Part of a small language model's weights.
Size: 8 layers, width 192, 3 heads of 64, MLP 768 squared ReLU, vocabulary 757, 3.75M parameters.
Architecture: LayerNorm before each block, learned and rotary positions, biases on query, key and value, tied embeddings, normalized queries and keys.
Training: a variant of Muon for these matrices, 130M tokens, 7941 steps.
MLP neurons of a small language model. Each row is named by its layer, matrix (up: input weights) and neuron, and shows model dimensions 0-191. Each number is 500 + 50 x the weight over its row's rms, rounded and kept within 0 to 999. Numbers have three digits each.
A block is one neuron, or neurons of one layer that tend to fire together. Before each block is what it responds to, as a language model described it from the Wikipedia text at the highest values.

Mid-word subword pieces. Inner or final word pieces that split a word across several tokens, often endings like ish, t, k: Span-ish, Gree-k, par-ish, vic-t-ory.
L4.up144:469531489510490451550485552489466483357451413445500487455439418522395503469591589477528526556507550495561544453578540522533603571544505491484481474484413470551481559497491439536530429476472541548549465583499492509461423520516422442397508522401510396515597460535376595506516511476451551598497480483539523479503544500500563573495421513510533510485467585542480553439562453506459522463506547423478595545615498482488503538489573476469475541500442555443557515552595510529490566415431496467504450495455570506531528591430548500426506483450455489521454435575503534520445416431478553526
L4.up185:520546530509543504507476505497591524540450519536496453474485498488636559384457564522500510602506540552437489446474671417508484542489535494498470500543438562508548493475508401554514562427515492553517499519414415449529499536583472516504515512561578561558508578489476475418437553455491471623503548398523541536507380561449500471565450480470484448511472559527517468365449540480533451587545557445424453503419542444576524526495490499479548451506505545508544460533451504443568577454408457406505454544553564494525509579559461544486535558543482509451484485486493489508581396483468465475
L4.up320:425590523544568481533505406429584431452552482449484472435476485499471534496470515586547481553479535471525560510519615453500544543475550574495483431377518499483481466575434448545495458525458520485512551493461573446467489510500436454525553444489568526504536585435434464421471568511494455494519491467525552449430502401405534440561514424517529413579548565411491586516537498495536589559564552561534454500507432545506533520521442461406524501550442560476550415433458528515469514503457382433533508417532543457427495541563583473482573508533515376498492393477530510487576465489487533557
L4.up322:473434552565426504552430489493514485452465468518488567435495458477477364432422494505501508484473479552492499530625460495516494459439585499562553506425492564478507455523398526524568440508449567503489591472468476548490449477456505458526563460449492402405584513556539486520499567461475395488487540541504491534617587514574587455501418615459573561517454571480434496501483531405522440518439538553467469471590515468518425506493445501474547501420428529418487524510560541548520476465455423516493480455485509541445518536533433497484631493517661456467469511443446561496496451453546479515

Word-final adverb suffixes. Final pieces that complete a modifier before a word, mainly -ly/-y endings (ver-y, official-ly, complet-ely), plus "first", "also" and "be" after "the" or a verb.
L4.up195:613535439473476563500415444501498441541498459509532574497467373530429526531515523507552484485558548561559469471478452520447419548510546505520432519454485425450447556440580476521535503419528610573557557590574458469586416526469494474482536461406484477569453471508578560445467489523520570599473573514466518521540552468483498555498492522637430500518420503500508510442499449553534499438482411576541445538581514489519472598436487438517593499560513532428465550438474544509418568431515446546493542453522506433556445551487540439444581448486581502545524489447504481474512623490523483474
L4.up454:494435525422566475485460547487441469527432498499455472532512530605492505477448538480555513558384642402465517474549499510441550545505548518531471536522509472488548487500431513477533479580557407495599466482483449439461455537548470560537526383589491499565542530532423506498482484554513462617455429487535431482559502500519473456558535423470553504511494544501449552437426497466563484483432502545591466567594585462472491529497619506459540589618435538547473422485426555541412508555527455561496555521504403486534590495475463448461458612505505463579512479451506487494531505542586495551
L4.up553:444440537530593566546469527445460476577529420515470476450455476465518472499445500464538610424494530471545540506511571457508448605585513521533473571615510527515489472486520480441403411435379569557523521489516404506457378536482509453459594484491509505534471413510475508543472614512578585526486457481504463393462461552568502499438552413494593471466545518531591404551531469529531539542488542519519451515521543528474475609417494434469499484578460520422547528480489511388548530551510528472523506541523485409585430529412460493449464513436556537533451541460485546492490469461500496574
L4.up642:518449544434554535495397514416504463498497387525556522550478507558490492572524515434506507532534523498442412454540526368462471563533629519507568515536489592507438487432486476399456447484468564561545467443525500439508459514493426521517489432469569512479496583514428534563457554573431519519425555494520486479521505517601483529436561601461445541566470540464475531550438478582503537410564492586518471480505496506401451464501547469419562519593507456463556496645480492474560544469518495565433531437404441455604524518413434493468537494519487444482564541478500570449565508525514484471

Pre-verb modifiers. Word-final tokens sitting just before an upcoming verb: adverb endings (explicit-ly, temporari-ly, oft-en), infinitive to, not, also, be.
L5.up208:532546452433504494452454566514477525500551518475488480517487390593536475533416467472523483566515530427429440479484556538444432487558405472458533496443419483446479541503528501489486554457519495584541517505483400533543528499492613588465489481478451464572492409502474478448543630394473554591449529550429526549405532542446388554477575584500401583493506515426528496559482498552481515550504511521486522536511513474420536492520499467495505528550536508407582566452437464464463553484465485504501430458516523429628507614497577475465383438455534498470458469558460519512577605500541484455

Mid-word vowel fragments. Short word-piece fragments, mostly a lone "u", split out mid-word, as in da-u-ghter, ta-u-ght, ca-u-ght, a-u-thority, ca-f-é.
L3.up57:581491566492327448538509436503449521454577499446452517542472497506479548436538537551413562536451465487471458499543541516472500544483484429531444540496394572559551529531508477416548509497480493543416479479499427458402492499506538509514489514455519457577493485527470473458504436504514476338483447439590459399433471447519435421406437501466553486509528464470422504503478537531505375544540515456532526421437380421538536534485391612490463555428433470497478512450482538522473460462449463501515473547608529454443445426431503509452582438479457418490501507503490440460499515526467438489
L3.up625:490483466568469477500447496423526458513482498551534542544440523460561484582526575479498548427581493487464465430567495501502592456514529559595465560471507616599491489468420570430487519459597489541504470446449535496549481486474511495472547565562452464548497418471465464441529531476475485430412383487519428488556544485546506435529431479456488492489517424489428491491545508453502503509524571522519552448463521494435467489446588466482475516496395466603525540414491483425560508499522521643553477564574412426481535649519439536531494505501526427447601625516559448466550490509542542579
L3.up637:561442459542503414493453455398457536486415531580501498567517532487466518528493549493445606506524362514455424498595518540503486555485565476594504443556502491499533516431417525527441513498440461472488477568399453473491501453534526487386610561508473519590448452490520522462489492463505524486595518535414511575513499378465528592572476463514562390550438418541536385443575566558502489560570512449531541524498522476481505532455526592517468517452437522468540559474422501442512444457503491458576438544489499442501499559508507424492503444401532555523476504470502564392558538441530524526
L3.up746:452473554391552501542496530463538498462490555511609437543583492467492437477499412421408480510503561411535514394539519528482390435539576514487438545411500499517494474479510465527491523478575466628596506470455530470537453464484624549472558474582554586571507493519575450503505497480545483498469404522501457555458449438512453392547439488508501463437593464465496503476526402419511478518486505479453513583446469474488477536506538493527478479461423567562486484416531532540473406530551460531494577444502440542511497557460544556546471581521514617500587560523525425508539542509458483621

Table header word endings. Final pieces of column-header words in Wikipedia tables and infobox field labels, e.g. Vot-es, Sour-ce, Not-es, %, and the line break after a header row; weaker on mid-word pieces in prose such as re-v-iew.
L5.up467:487473467494549441510472450460410488517449494612469494537499549511523469492471496543484448569506599520529540496458490518446480544421594521484517354565489487504504604428556511539515552488544475464514530486533570546491492509461502501519460535517604497559568501540575457492438571504436502441571441464528506526447494490472590480534464538476543553629454375570516585440557522481555445532493494579560483502406417486445444455497377519526467560493438496356507589424476514441549577544493539487484480525455527404436522488527602450444547507427490518502478557469418494590568441533502459484

Mid-word fragment completion. Fires on word pieces inside a split common word that finish or carry it on, most strongly the u in da-u-ghter, also Febru-ary, Bure-au, Dres-d-en.
L4.up188:426541570499519459553521424491497407598437604543523542446573553598558454509482553455441542506507439557493554522502493506457462552532514468469416563484427428457588458549490507532525526533527502471492402543573423477440559455594559543466431500495453470451468418533500488611488458493465518490545449505508507513568469493517457431509476533577579555527515514506435533480472450538534460529581545484535481469569432530545453503471486446485560575572378443531495570453480444523482473452417601465489548469556463432474584480467562456521523561462505414579615469456479518430510619497571530563
L4.up267:488483493468515477551509445472439518516414553484514586529464462533541553460442513461500525438556503526495557519527489551497497433557470605485450434451479520404392462467503518489541512599434507451455509477425550495528575396556553501447534503457491550536542480519489439471477526518480541445500551496576577547573461525589465445498550528464406418471581372472474537430464439625468473485460547613428577574415488461587523532507610480403502547474516448453545518506418493444521536450525446530499485514551450434400467573580453406508513503437519496533489488522529546443467603466530457556
L4.up605:425507419547472505537447449518464482510365501438498474460546592479455541500519516424414442539446544386423498558477470479476519514513565429436539564446470444466499506455544511520494524456484529428455493508509481495489456438474532507418480516560557539526469562551490547367544462485469545464492420464493490510530550493503485490576511484513468485499534533584424500495475529592518425506599555495497458471568435527530478452549630609526500456480517480489512513486432655502558514404484616529451479532503452532558606574536470532590453590442542440530463489487537482347553571495502462492
L4.up634:460631473594583492501474397470458482478577503510508572463445454541541544396510470481519597588523520496492527459526508430551448604535462451585468622430488473467485466476542571501528455434469560520539518512514472603494574482573530471513490565503471439583450470407484447523523489513516425502567518543469512400489490526439503450469443480473454541510499561545531533515451520576537503541537563448477558439486490420528586491507529499481562459489545499499483599401532525493432437555543502372494498402476419453493521494439461542505504465557519384578541457439484545548400494450457544589

Indefinite article after copula. Indefinite article a/an right after is/was, especially in Wikipedia biography openings; also stray "=", "-", "%" in lists and tables.
L3.up250:572486501489403417512548540461604465534529534408606462561472477426430551507425455546532505537490400461543548535511511469496466532545571399474562447442566497509536487464428612496547455587458470506483489439522528513567528481549529484545445508583562625492634465510490546487453440492462548468516523541540548515497545540519462563485485429527470565560505457427550532602520512555492495567418570528486486581483436558548506502510447514558626516497435572493443562380462511558429520446541504514572458527568473551501512543452526488473543451435498501507518403462492500476473419562447473571
L3.up332:478536527437404538429606541551506551451567643485581392489578514523451492462548436492559465494414536473438498494542539459394471464508575450521553456519548431417473447545511501563546534501503585439552515520514549526539581501530562401565476440537480488527564458491468436510535550547511522508486463470477552491468406560553440526531502499518499477483517418453532564466517555522481567496547534556518477479415493550552517524460474545511585642478439536591569513494564481527526563523500486464571452484512471479620577548482438501484536568508658493464472489447552441504415495520463543571
L3.up527:462462380556448504484471411467534458440546490547493566462527557484464457466493536556564491509584520481521490549494515468559496576539460605433485607538544562562567541559526505441548484441454504446486461406570434425471501574536459526444493505454473510557494438442576426549483507575511459528521488561556464489504532421602446563527503512478506492522397498516474409404531495502549489501536641588586523437537555507546491521492517475428618603553505506452558504534490535490454455320477493539537568522414531491564514514421467429499520549557455490529528496519531494558499527419504513528
L3.up705:536557493557456377501491481492506425496512476481537528516537444445488544534508596606519512432518492545537519532451535561523581450453546481474600546467542540495531423488434525528591570523501523523471545434482573379586507447529502517485453491486507570471635422489396478490524504489535575480545542408494605521493497473499493561479517484586469546492493521516520588525421477487447558533473548506541497598522507500378531535568540456517535481429514487542441468404486508419461513565396453499554420547477550534535453583416431425540510461567483553586558391521522453456427531492486514575

Adverb endings after auxiliaries. Final pieces of adverbs inside verb phrases, such as -ly in thoroughly, probably, formerly, officially, especially between was/has and a participle; also also, not, been.
L3.up91:517476512410473462545514549526533503450424472517533476506479399483458561500400488548491487447512477539536480459394559525479488487448502470552446519465454400538507580561440491461418508438499510447504466471562417467530572519538499516453494502480417588578499463533477588514420454464557613505433498500560401482532572546484441482427484522564468484504431453515462533448448367400579448439505488481535403465555559553488610530528515489441498530489480534360515594531523510497483511563444455417568581485453555543528504543489495506549502498575566582540529454465400512447519592511416490476
L3.up240:568520430556509519478509477556488428562457462517581477430458471506481490534512481503525577490579437458520495491539595525441448604511521501483447595424513542426498521510600474560545514583421486515503528553464443536555419486549459554461485453422542534582612435515470433448497518439514506539492556427432489510549525573499517519481539506551469517528519597548480484483471472497547577468487482545494399536546448605567476548517616437481438522395539450418487532504398514516438434436432402557544525375502515521509374621494432515533491463478459509522541507472429450446537501486483525466
L3.up383:533548570530431487441456472447485468471555506521500493424417442498462494485443406473505596505536486557465468405514618419485506532584498548508601488565453632486387511434469479431587447532507587512445510464557461567512468601504470491478595470470495540518490435426521569481522526470438512493471537445459499509478537475455410473494522494639476580457481561421519470513510447618521534553479445578578470526474502505502381570475575505466479465566511485461463570404429516457472581553525482430481443502580464470485512534439504512510469443462587476492470545471449490556537550562485504435
L3.up478:467468543590469509442436446528506403500473487468489420450541375534477499431474570579550488446573530583569510456466520569487470456502512511486469542534474517535428453461500423478541567454501667566583469527543365572520465546522501428466495525478509505535469495519446548447500460542507493528460483544475499508494530497517450532490361393510484459532536625445454465504566489552488489459460456551456430516529516551452530487451602494484545545514536463540502624468513562565485478473471502501563396587433483471496438492417508547350485464544547498564421452421491505519475513477486436449

Word-completing fragments. Mid-word pieces that complete a split word, chiefly ear after Y or y (Years active, 800-year-old), plus v in Landgrave and he in Franziskanische.
L3.up140:482371438461635510540471609504558531558488559573557507363521492537481463510592455518524477425499464591459529415579518452480385445558544471506453554501485446433508520504569476526536453513380556406461516529476566478477488531492491474431399429508480517431518421491496490493551641486469482458569451525542508519427627488514507545503467509507572471514572538531498526475454538439441457551519430523431478427531482456511502541430552489512517467500563466557581539461536537489583518522480554455424432526487541486544513446392568502567493433508509472504471519497486545509528486527410444575
L3.up366:441460492515473519495531512557548547536485470554630411482482533489461456519578639500579466427398423495463526434530486414464592532510524477460517529484614500519540477443541449540466537569455466513449571399517523497503501486511533513563515494521543418429561506512566509507575492467478455515584520441570551531531538510538497472463481564437600409522575459485542466576583500454498559546495486512568438523535443460472522659450487499496531382540454490456489510513473508538458433501443454443485448526498527515655558520387555545528549587526416549480451514500575517503493534496453473452
L3.up468:468550495469513445494523503448545442527461517567539537574395571553478497482562597524561519463476522422537465441421527506483534456466506602447537512538515492526509453394585433575547519452586463493528551483436423560544465474525541507496469519521491512546481471504467529509491476517495506597482480446488466467531456539488451506571520442543455462521510441546611415539466439493443529526470438548520428502503486376524439466526510548516582469610425405416479572541473547351485407449492390476514530499406442549519395554456495540638454527525505491563460529429507458511451517575555467508
L3.up469:437542498563486549533538534500529431507474401589401471500447564517379495558567569491533445498470543556482482523560587507466534480490494522472489430451423500466386440464493483479503500477465470464529456503511628460595568419518471553472406454550471546521511429490473454407581502606529478596541502536604490541512601578587541514485543517529557450518473485545466463539556523574483505437483416495533420502541520516545452537525458519501444509560443401519396482499536519564511539485504508528534521485515437570536509412432575513487404569524499518566415549450436508541500476630468513469

Predicate-introducing articles. Articles the or a right after was, became or as, opening a role or title in biographies, e.g. "became the first", "was a member".
L5.up231:422498435607402512471533423452488544427509483534403573498554514551547481430440470496495506498403464589424479543528482493494467487477527480489518491491512538499521509485491481406490455528600497512487540472495426589569571542454472583454459543453457479512412521387517540493540529532545459521658481497504471501497596514495453443536534463552589456569447520405517403536495497466511601476564550548530472500506561591544435451507569458496490572449429456521506548452538412525371452464474467442546412581484491521511527531490446463502421484557582541505468488508529552538504610491396481534

Word-completing suffix pieces. Final subword pieces that complete a split word, strongest in Wikipedia section headings such as Ear-ly life, c-are-er, Ch-art, Hon-our-s.
L5.up453:524493560405494542513538532480495529514402466520435597515566543508561475508498488475563426422473559455539490573469472458526534587557543493580474484427485521537493569520456521513470494449481502519434531515519467400468577453440544504495536491560506545431466455538496445493511541504553526309521427487498577486414483489497457569481509596543417458529414500456531462442484414455360531533420456527439565465574555419469471479501451513390526493517490555439539503464547547452465520556509490497431507443457445491570526536432648549439470567493529550465494471462489614540540443559517464451

Word-completing suffix pieces. Second word pieces that complete a split word, mostly table headers and infobox labels like Y-ear, Sc-ore, Tot-al, Webs-ite, Surf-ace.
L4.up97:526536452482560443494547502443550525526391558461530502513508556447473539538539446558469549562425554528534465559500522515475519519421514465457500564529539454519484568519575451448546598520578483540567423518499544499487520449423421437489560541450446505556456430467487527462530562490581533549484521589497518533552526491489434482459434434419559515399592465491494562416497494543522413546556458471528450493620484584549484540490540580463501402573493527455526558428459582570534552472541435519542480426586439502434555537385547454497447580483606439576470498518518429499442546570464548478
L4.up112:452528567473497526513478466516532594449488440517500525486488474587454510500541442421477468462481575430546567525575493580515528589565590435489393449557526401490482468450610471435507442446483521579487431474524603474461601498525569518446496478451545470497477500536536503560529454420539549521631486582499502506533454519492467465393553525533592453490568519540494488464526539479568429509459465522526471454499543509501431422542482514498574489467382516391564414450467577481553511471596505512535516460498497398520450532458481381445432578501506476558503491523580494454512572542406535499
L4.up416:478448566433509412439475529468468528396500521461506555445547493529384526605577423506569438498559517515610534504493551465482494488521554505585600464555543482446580532387492393541457452435543473534518508499456487507489604492434482513602522525480530427538470454546487473544491514446469575427508476564451538584605465463554430501485470465448556557465511429486495518580512477534495510543485467470533506427518479427540473574479384473485501445478439591456528446496506469579556553561478441495419416478555490513450482476441572473405448501526451447584487425449475523502580504549490465422
L4.up514:481472554511503510539511518484462467471386533487601474568367549564513474513559470512496359580510580561555527590456479480485503537495532541484606505482495572506546546424508471511470502503524568523496487449487492528542436454502472539562428539475531543523514504619521428559461514516503515490439490516491541505470502428504466529432555561493543456432581475519531533522448579499472476547433509471485452500548462515451463528406497489405523448441596519499524422586490478572465473339600553488525429573504608424534425518408485397507457492563512407551538469488458401500540511439563454484

Mid-word pieces of predictable words. Inner word pieces of common long words split into tokens (de-vel-opment, prod-u-ction, dist-ric-t, des-ign), and "of" inside set names like "National Register of".
L3.up54:490457592543496481417521514495432457411558427473453397610407528522478405505484515540553501465583527450464448475430567489548531497571476575557543547429558503550482457480572542452423518436537449492491424470496507536461402526494411518533469562442614488564514533436503631567467490398435469606411412525537516509435411548470503491503651545502536441478516381546420483552526463564472492549528462534507552452443499511482503513431534489488544490523474449481512499567495522475466454433478498519533504487534493537558434492481508525479498431490524435499527479477500586442455581485572485567
L3.up142:487538499485438550400537528505427461522449485474460454511501495541462518482514540477570552521510543469587443455526515478441506534632552606489508540586482533535543461480500526462473504507486517390478475476542559632489517508579485493496423476396507500412566416461362549449494495387567563566442470434465581479490433530437546538473474507486562513427554550493480542486537481590556471473589592489458565561493402465523461525449506535549470548534496387454568496605504454442504536481491554474415490456552618478503438497504521467426375592460526465528524487499527487477453480505470501529
L3.up457:515457452555533582456578486525600475448470474419490475475530472498584476459480519452469498559647478568529451435447509519574593477531575543564455518498497463522635560549455518460524481519445510561433516581483517498516411571540537568523383579432461519568571444449372467512551453474552521470518463489476405498515427522502465456523503409525495440469552482464405504456460459501437484484478521562476493466504546490549510518568523540457454512477446562529546516461547440505489465618492431398537475496444565565468480541516505446467546514461434497521623548517458585383485575470518464493
L3.up515:506610472522518490440597510462543588495444436498434546560493407534434531487462396547513502409519472520516486485528420484569543534562466582461506590427532562479529516494585576492591351522516509516547471498471494552500508438506563546453467582513493502516500504535423544474424456598586551570456416563512399556383488520468432526440477454454503492501491476427511521490486532614475508423467547517551533545456486538541396482495489501573495494522413506446481583499448533533479523417414453485493456496525455462436518486419489491441441550476501525544468430401511571469456531432430492550

Mid-word stem fragments. Middle pieces of words split into several tokens, mostly just before an -ate/-ation ending, as in ind·ic·ate, reg·ul·ar, ed·uc·ation, plus Ind·ian.
L5.up549:401488443556456555565536558394557520467534509517499480594390579503394517513544467544486499436550499495548548407435485480509618513566462561507474583509552516494530353544511535571443489490514519570477473488518488554526520508547504515542508457515454507485537522530437506567508501455435424580436552460486542489538542487478498499529585570452422480643499444517523459441470471523504460539529547519443501493638400447516425476512519524536450544500508460448475532519516528468541495533432467445540485466521451519483564509498443533496545624392615540477500422460476516625399430476479478540

Month-name word pieces. Middle word pieces of month names inside dates, such as ct in October, ec in December, ember in November, especially after "on" or "born"; also day digits following "on" and lookalikes like Ontario.
L5.up703:466520571535544543478490452600562497466442568537534506463501448561505466458585560571562502465495523546494467562340589496452453437575576551513488550483551560418506588464510544597465492450433556465506515522493484475425456421449555505496467454418549508526542472499433515497553516449530507469497448495486468466560503472493470439578555542541517497525537490553475448501498479505564415517481420548558500518506442480419486438424486679527475446474402506568573436585526516466477513447548579570501448536471470479480530552515494616464489526569457392439455397534525382487523529497524487525

Word completion in headings. Subword pieces that complete a split word, mostly in infobox, table or section headers, such as Person-al details, Mass-ach-usetts, Filmograph-y, Rep-ort.
L4.up198:447555500496382432526437586615514483562398576473508426578429480539502471483506443528475536495461468483443443591493438576496560490455488449543553595435552527503472495554549468447627337463468402518580537554509486530552465535543465487491507511509499478478422498533496477539421535507569531487512545511499501410476521545477460491511447528500438462486429532428479481421541559482512489550524618550511520387555532598578485546437501507408468520464535489438523537415597512500543494484470462479516470471470509532510484562479576445524529475540484375557461562462455508549527501517494627474
L4.up497:430375507464523430480384514589547480504533445520563514502499547524442460471534551510517516449481500392492494484369368467456543470466559485529502511541524456460480537491541440547498547510566513521424479508556475556566512538496515487473488476563492374589551521600487508522593541529496503512479439488388568539481432461538517495422484472508465435437514498418578537574487582514453646547488482539502419509475599526557489512455504452455423528501461499495545537485567580555557433467525405441449477459510489514507529530452476518514594446454512495592409471451445455538428469567526544586
L4.up562:476514597496533421620586559457571536464392446473432544527511449504456505544439449492482560502495454464499441530437447522568458491452543432628481518404461535604393543506554534526585460433519518515534517575523502504474536543496484512528466537528626503430505447554512568495498471519446564430456489452575483494463498514559421505488524501438423455532496472504579459455493479524544490458374464524559471495470493562514469608496494532457564503567464404432498513491537525520541505503514500418518605532509459487548521478443538550448423567482523355516406544460432584491466557424508457487
L4.up616:477473581433500526506501627580405450534469399393521526457545532458544533443540483552541426419505417407496434487483500479526485494408490506560470548497468447504530580446482516466499461460505549481477541530574545499515484519555527456455497536460549495523524533537454441525568558482575673406376449554472486466524465443630498516477483548380551465522463586484497485438386543483442548522508424488530426488516618577527544538397506556461487503535446495470503421435482487519512399503549443467474485539440509484474476552517442510516559586533480447567514489512528496461506539483500524565

Predictable word continuations. Fires on the obvious next piece of a fixed phrase or split word: the after "one of" or "member of", all in c-all(ed), m in a-m-bush.
L4.up173:533549591587539523521484486467496504566505518488537467454453425555514573551528469494552465528494402499521473497469574530494568483504481433479495552464515485481450536537573428530547410556427562558393438464429556547517500501539491435423531449501464424471568439589497583462476557611516550529663599529401512542500446493544479579548480534541463466486536518522478508480452503536538495477544476521467536461428478478575404511590453573423548437498598475554511511476451522425456554488444549422539561419486515492576451489552463437517507484457568632477452517480549432451523418555489544521
L4.up411:478458483501441438479511555505542468429533433475536492505499468600591404402488588485526488497501397521522420564590499615521558453533640408512492413499514514525564504434366589508567441462474510524490636493445542514553488473421492531540507659522477525492506463473481516493559507542496506530499485530555511431490553566511510533531465411508472549592559541488460556581463542490433426467486529550522490456540401530454440483483489555499504620430466495475479464487489526478392556543444514364545502497560492476450493482395462515501478530494489499490487431486449507488457548548508508493
L4.up488:449556533572501508512438476512530499487464429431423512512441435532539444601452567492502602597517432535449531498498458575499384525415583475418469456555563439549518417439482521368592575533437532508525508479476467623478524473472469456460530510480498498517538490506462494543501553499517430582518504595414480477500511501564534513556506424510514509550565464474544521439448530452524480485504550575392410516576483458470524415519508501487620538585527530584514560416527371551514549476541482474512469533536526509542512509495451482429515501412576565594551499509555494505437421472444520484
L4.up691:479454463514397432443492523507592521432571501478456518539452509559550560506505555529480537516497445527425579507441530436533507526389538440502559529486485480631578421518549422497598488571464545492560495469517502453512418493546481461493495374423549618469506474442438475491555460586514435507475524494470492580465450458493510446469473479529495484502463521543509570481498585527544502563522482547523523429570524601593460571496571544452595514440526526552511638521511590539491486490459512471543510455475443493529457490394440534465637567481523544494469482467466428463500409414467520423